Weights of a small GPT-style language model, trained from scratch on English Wikipedia: width 384, 19.4M parameters.
MLP neurons of a small language model. Each row is named by its layer, matrix (down: output weights) and neuron, and shows model dimensions 256-383. Each number is 128 + 32 x the weight over its row's rms, rounded and kept within 0 to 255. Numbers have three digits each.
A block is one neuron, or neurons of one layer that tend to fire together. After each block is what it responds to, as a language model described it from the Wikipedia text at the highest values.

L4.down898:128128112146142140141076102157131091198123075122151106107130132109158108146139082098162184108121158132094158104137133132077127090124076105147056123087121141106120134134118072058160109152115078041111182187114115196119142139156145083143163102098134129104145194224055091133105151118161079111120144128117102201122137125175149137147150119117073145127155161057118124111147125128172157109152
L4.down936:190142102089123111152078168109147128106075140152123155082134111122078196174198170143128136079167185174199115150138112137122155162149200128151130077105147143123129108158122104126124118139138133102092183113127168112211066051144083092105124186168123191146109139095103170114111129065160102075100132146157137121090138160097147072141198099135115076127189081118094118145093136127147171092113
L4.down1097:077110124141095141145171069138155111129108088107093149060146160066094088060114156103157196143114089116117149132170128098148129141230125163126097162128118115115094120129155159151121169186119132158153147075164102112100057104067145121108157086113133117125073137084180170127097126066098153147143117141120110154068108085151161157057063136139163150167076106106105132110122120141109076101124
L4.down1122:131154160111112144119123112065153095148134115110085123154116110152159173154091116109153135160199077105086140138117102121195087095126104130148099116074151146136109144161113110126101181165079150115105112168100133110127108136116136167140171125083137069114119072152102163150133136143105071149172103118087104136128185135090128134171121173137166145125114142136123121119098129165115176115059
Responds to: Formulaic encyclopedic predicates. Predicate words in stock Wikipedia phrasing, usually after "was"/"is", that introduce a detail: was born, located, living with them, headquartered.

L6.down411:085164126197130152134075148123085093116184125146113155151091140155124124138132177079132154055073148128161120152134179110181153110147129093173114080085138094153144140134120090180141149149125088179126155122109125088101089190159130067162122136109149141108122120160067115114162115183172118156177107139115117144159122119091127191128141088119146141080087109084156153112157125135133097165103
Responds to: Sports statistics numbers. Small numbers in football and sports stat tables and career lists (goals, caps, scores like 4–2); also mid-word fragments such as d-ri-fted, v-and-alism.

L6.down401:139152147072120067083107103153136137139141121142154168129166133101135187144117111144037168144094137107052115129153084125157175148138107119086138208160187117110160139150112123135143114177160161142168174125131100155158124087085112127145069148158145143146097108135131088164131126081098139104106093091139158066097185121115193092125160075150144153111088159158142069174097114049063162171137
Responds to: Word-continuation fragments and partitive "of". Mid-word pieces after a short prefix (in|n|ovative, mult|im|edia, el|ong|ated), "of" after some/one, and digits after "1," in numbers.

L4.down80:134153112135146101096130118139131102114153138105142116039178122186147166133155115107138098056141148093171147120188069181176187078132178149107176105104118074063124169127090143142170058152113133162155098119091121138098101136159149195138152149130072132125159104146131072119095115105123149119114110187100127156109136156105081158110114101131090169156071141087113255169136125091087146189119
L4.down714:118108117118157169178137197160153127132135125137104125106098160099112136121146144140130153104115100167118082111115122079102113145154154171139132140132132099154106165190107140133113168048136107075139205176164106113165144153155091156136156113151139118096110184154147132156143141098113153175170143117095140182101118102131106159077126148095086165137150145124160131139140164164144143143112
L4.down1410:093142156157139129114135127098137123133106150105139142135103126108131153128174109085132140130109125114122083148152122089153135198104154163115140105017215076127149127110101072199087140176084073149150142110073150120105172095081147140160146183160114171081114179113100150060119134123121194172159126108119115139105114156128116187100176171099078120095147085113092255157151187091122159143138
L4.down1443:118101165153115143154074150145085127140160115110095111139100185155180126143170117128052158132190074163140099143088119157116172111160117164143177153144171198079139165137134106155081194171136130178094153121111153105131164175159151113182125105203107113093130101161142070176086187142133125158108112131130095143127079146170142122137112160144120117150049083104118209163147092152126102083139
Responds to: Determiner after a preposition. Determiners that open a noun phrase right after a preposition, mostly "the" as in "on the", "at the", "under the", also "some", "two", "various".

L3.down427:145100133116151127135143132210160115095158117132085094102137056101107097158168131117162175136146125138187148155096134050176115135105130114132068098146131186049081139150124098137156146126117153156122150237179126098169120152136068143138142128125082119090103118101156117173146102149090077079078139128106138138157100126183111154119120148088113165190114156139131130085136127175096114081113
L3.down905:115056106131103124115153163136155122128037201156138201144137149104143118131127178169135173099160120121134087123147129095157132095094133153115116124212145099139100097136094129055063121096093092147186093128129125111139105160142112141094069089080099082175100140103115095125113103083122133165174130133119147111088130145097119121176157078114148099099178100090124146071147112148144156134091
L3.down1111:140132136165128123140122098183041133110144128168151175124146177129129182134069148172122129120130121090172177080150105146152131125140076191111188112127095115103056097158090047139127075132169123158108096134130121125119150096099122132111147078174123152136136153046144136102125072152128125114181136119130154159110112128134116111132127089162161115195118136061157100204102092160138184135156
L3.down1511:137070110183119146096061146154152153144187136151145124145077125060094134108155164132129123134156110154099161053139126101128139149203162083108183141135185159120168114087099156064080154140141142087129116097141150116115160149159125202124109108094119096128106104127090113129137155182120170123121136165125145059107142132132188133152118094206160143143164166156114133126165091162170079110087
Responds to: Quantifiers and dates after prepositions. Quantifier or time words right after a preposition like in, at, on, such as in both, at most, in some, in December, in 202(1).

L3.down829:148148144124171129160176112105109169154127152144120095105110145124090192079116171168107135082118147141101124062118162166106034128100102098074109201156164110181118125171101119118105131126124149039162178099149123074117154151107189104116131164089178070184076090103174191091117151146173115115139078099076133126118140207100121156111177141152154116134136066093070141109139171123167133104136
L3.down897:093176109128198118110141176119131164143092131149166095096091172136102163116156113160125140064172129116087080136101108168089125153164095141144081149121116133129121138124169236132095098098138146113127145068168148099160121138159123112149198194139132100145132128125105164112124181112147110186116190140137077161192112088138144124125148115093097127085156057155174187086122093140102122140167
L3.down969:107125087089089063127109156185165130124116078180115111132112108137169146138112121171089105126110077143115106161149136072121113122136079151102112106145093139119121097120094121164106076157115078132096118152133103120113130098067074139119217154184064130133155161146135114082168139090082102143056152145180150098136111133042092179155081168061111128085150144142157148197100107157063155073189
L3.down1465:114154041120130135143118127110165163157126145094120095144231134137119121125095129179097116084131105105125119106158127137129091091097070123111133167158108170111105117194127143113131126138166133204145106182198132123110135136157151141155155201143132189140101122081083101069177140069091098124114142099089167163142165145096136166082170133173132148111094141136172077134196113067129143110110
Responds to: Main verb endings. Final token of a verb serving as the clause's main predicate, often a suffix piece (lives, participate, wrote) before a preposition or object.

L3.down143:073136118131083113119103133121200152159168114166096179165122101134069093187121094145108057173149137101171109069104064163157142092096067128183090162198087151103114109077104113138129098135099201131090137190114098127148115167177137133191115123127135068061180164089093137063181139176122137100135112086165155180114129101130111089148011112139119137158176106135102173105108159134165092170132
L3.down387:178121128112216151175127131042168122163125165052075154138130123131132167130155164142209117114159096121161183147160173113135153176138089140133193136088149152074126137155043117117079152139156156125135203135150117106201197146087135107114096155141187114106074119120118139205155145200126139120186096163074192060148156180094134155124134143143112158136104111080168142150160097076209117110089
L3.down1370:140143067108103106140050112156125206091133139154115110032135150176139155118188148133151161046079074140125128120179117166182093099060148104117126107174161105117107144179146104137190081144154099140136161130143180081180152171104155124124107154104133127133124176184121176136105127094177107133149186129160194142194117158166110163094141112118132138137089104147140183176135063147144166160112
L3.down1371:099206129145132116188105129128122123154137193148133133148160162168120226093080104112107094145120117070140096160124139077099141152098111173133161154139108123128139156122143129194112124161131123154099116133150157160062162095154146133179055153181095138067055105134100096110165100153154171154167139172101179131138125132143120152187125110151162136111029135106110062150135138189134093124053
Responds to: Predicate before a fact. The word just before a stated fact in formulaic Wikipedia text, such as "there were", "Density:", "was born", "album by", "Total |".

L4.down424:105135153144107106108187148115084206116151107174140125118159155085108145115156101158140133064162116240103112138136179159153128138134084106086061171120176200135080137102102146093103142159114108098138144152196149135144155136129107126086146150117150159134131142087141105160120108153148160097144091137128073115108119121147138099105147133134149161099100095148115114075170089130096124135199
L4.down901:117098123118098128080130184122144106130133091112065142118194087092152137134121092121076129136122109113120164162133118152095158139165126146147116111113141129106128129123119156200141114155088168137116119160153155123063133133093105186155122117178079067122108111165088182102169076099110096195146080140137167182151110117125141123161121126181096102156120136109101177139144097142128071133151
L4.down1045:089157102166106156115195121121114172111164157114122095127129159101064138128163101193144101074174102157105086144128117141116105151123076168117076129201179157124114154187159154075124157107164131144166135131172136098162149129126172095123142137121183137145134153082169082149130137154221146082113020132171087097072106100116142151106167088153151136146112167112170114089091162164114151167108
L4.down1048:096133135103102081162156147151125181135073170127110183123150160093133161161171077152146088166134123164185114097143144098108133136137031132138058117141132133152147164111143129087147101168116120136138145158106156165128131082150181147053129082092142160152135142107130152121089102160128163125171110140108166152171099104123113104100126083091208070088092113120134131113141113150093157148124
Responds to: Finite verb word pieces. Fragments of main verbs split into several tokens, often the -ed ending, as in differ-ed, result-ed, re-duce, frequently right after "which".

L6.down1255:116155159141122088126189141172149133079123084114125150121152109129092180161128164121139114121139116073171133151212103125118070137134104133181075140111145097190134142171113112168103086138156074129113122086127086153115111115090231103157146099096126193071112127206183141131133131115150135121132141080134136171088133120093131177074150139118097105109094148141126165115150149155131178091061
Responds to: Passive past participles. Past participle endings in passive or reduced-relative use, often after was/is and before by/in/to, e.g. confirmed, built, credited.

L4.down359:078121104141149154153169101068130193129144123110109106116157124081132105160109128101156099156146136108138202114141161132141102115124083177082082115176175129163142102150097159085135123109131144109123157101129158158106133116173117140057133156143125120200145107105115206111137167122143156104115136207066148120080089128145129124132125112114151104126105087065063139129092141142121246103172
L4.down582:091129118157190112085173128120149097141132137172117128103123114120118059120092129105112157164115140145093135104157083095110103169181124146131101139124063169195119125104128107110110130098171146099157104102125170114129156134140137126103122146115167176141106184065177129169133116154105118178086126189138111191111124171172053068163108110154188126188112183145217092183140114129096094073128
L4.down670:110130097116171104081160141157171134147133182190081141183191162127027186136101123141108074123112123123120138129160099061182156147180096091136109117091116118111136106098166141184077146088098103161105101168124122100127141115121108160169155109144169212116102132085148147100194184098142115124093193185132117091147135112136164139128132103147174118096124105109168137140221179133084136081133
L4.down1479:085141073128136148139112102113149104124148107157097115149149133110135116187116093132154105112151128134108163137114133089167142126116132073114202129083147102120105104073146179097080142187143106178176121113157125172143125136132092141136115097114142102066117113152155077148073115122126175158182121185127107090141120130084136171101236107128127087133120150141149160152116071095149131090146
Responds to: Partitive "of" after quantifiers. Fires on "of" after quantity words like most, some, all, one, rest, percent (most of the, some of them), and weakly on some word-fragment tokens.

L3.down359:120113136140132175175099050114131100138117126143162128151111136137072112151105099173101083131149181193141110102103064104072135077128116168135158119170149156104163104151156142126138102134119199057155088123176165098111128183168134162099101153172194125097129114132123127149124126125126110123098110090160079094109095089126110125147169096195121156139069138090127156166092129105122148159108
L3.down758:057101173119145170093139118102111137090117133155171189134127134130071119136060141152092151141160138133060124099119085162167064140083146154146126135166142171064108170139158131088184131108073104092094144137178114156148188148128097133050091072133152118120158105144136153127127087164082115163055122154117122185068112115143124092069192119102109153127118166158111098169094066104101073125172
L3.down855:098107095081163170170142083057100145120133140155161167174119153110087133131138133131142146073137121136054123134078133107154170123131125145185082159099087187159106095140101086139148096170074179109125188163174141137101169130152147155147162112177133127113142099109160146173098145239137115145092167091167094083116059137156143137102110153190132094063127174140093208119101107101171117136144
L3.down1309:102135152143126116096171102101101144111172167161139163147064137111139158136135121058109116103120086116084135135154195122100092124116131167068143155133100117129111114110143099174165110107129067099134082158071132065117160098167088102142041126146128135109140118154086105130117095144218113121110156171134097103126076063159119108133121145115075152143081178137099090138112145086131126177077
Responds to: Table cell separators. The space or pipe opening a numeric cell in sports and stats tables after a preceding number, e.g. "| 31 | 7"; also the space before birth years.

L6.down374:114098118178107092138092196103148131100148163101059134116156127126055138098145123105169183075113126185136127100123152106107152159135122138120113133114136139129121104107154142113168104098175128077125152140078121164136162093134179093088185128112182122115109190130124129145106132142165120164140162150065109120109116157151110117120187147110081079128116118116073182120166102107130168136132
Responds to: Past-tense/participle verb endings. Past-tense or past-participle verbs, often the -ed, -ated or -ired piece finishing a split word, just before a preposition or object: recorded, acquired, founded.

L4.down431:149166116075135134138154140177100115081152212152130158137165164115129152141135163125159136110158152118111157173130093088100160157092116096147121093117097196078080173098146119113126156132048140134157110142130155152103187177100134051064130122116158174162109132175080102079139135145153115131135108124165148182122125123154125159120097114125116143074138129142131098136080193111108142117079
L4.down604:112146190120161109091171136163125087154146118158169124051170136137125127143141163143189149125146092139153120156115141169162119110169107103123150124143103125072131137118161169129145124124155127134145094134078152160147101076108142135187148197119136131111093175097138063153151097179121074117173165148093134133117149096167091181176058122100088120126092101158121180130070128124117134069120
L4.down686:159127113076145107120124073119106105110076142131141176117102152137103100135178162161140146151117084066062121084156139138179082125109150102151090100136124099139166161147144088168106116142111109109089140146128139103058140096085087079165124101117193102156128156167113081103158175066177054188149208116153075128196145129155150113122083118131174073131134179128139136154164097132104132104147
L4.down1207:119148113146147135084162158164119127132162130141126079134135142087051139126115108103165126076181135193142080137153107193139140099170131117113140110146156103174139120117106092146102149126121141155192130145076158141069110135143092155141121097135106159101231159154099119128100100122115110107102129138141079154114114147078110166119117183155131113100121152140140148148119118126164102161117
Responds to: Predictable word continuations. Middle pieces of words split into fragments whose ending is obvious, such as htt-ps, hasht-ag, ob-so-lete, and " to" after seeks or tried; also blank table cells.

L6.down1390:161172118119074108112081182128117109178183106143124174170184097146145114049140079112133169111145142126160163192182060086106094084115165191168148096114132149087076078166135132219152147187134143156122068150069078159164060146106170124104134083131162103088055060124101110101124106140125124135092113060082135165107107107175139206110184101112116121142068167084089078126122091134091112092153
Responds to: Word-initial tokens after prepositions. First piece of a noun phrase right after a preposition or name, either a capital letter starting a proper name (T in Tehran, H in Hossain) or a quantifier such as various, some, their.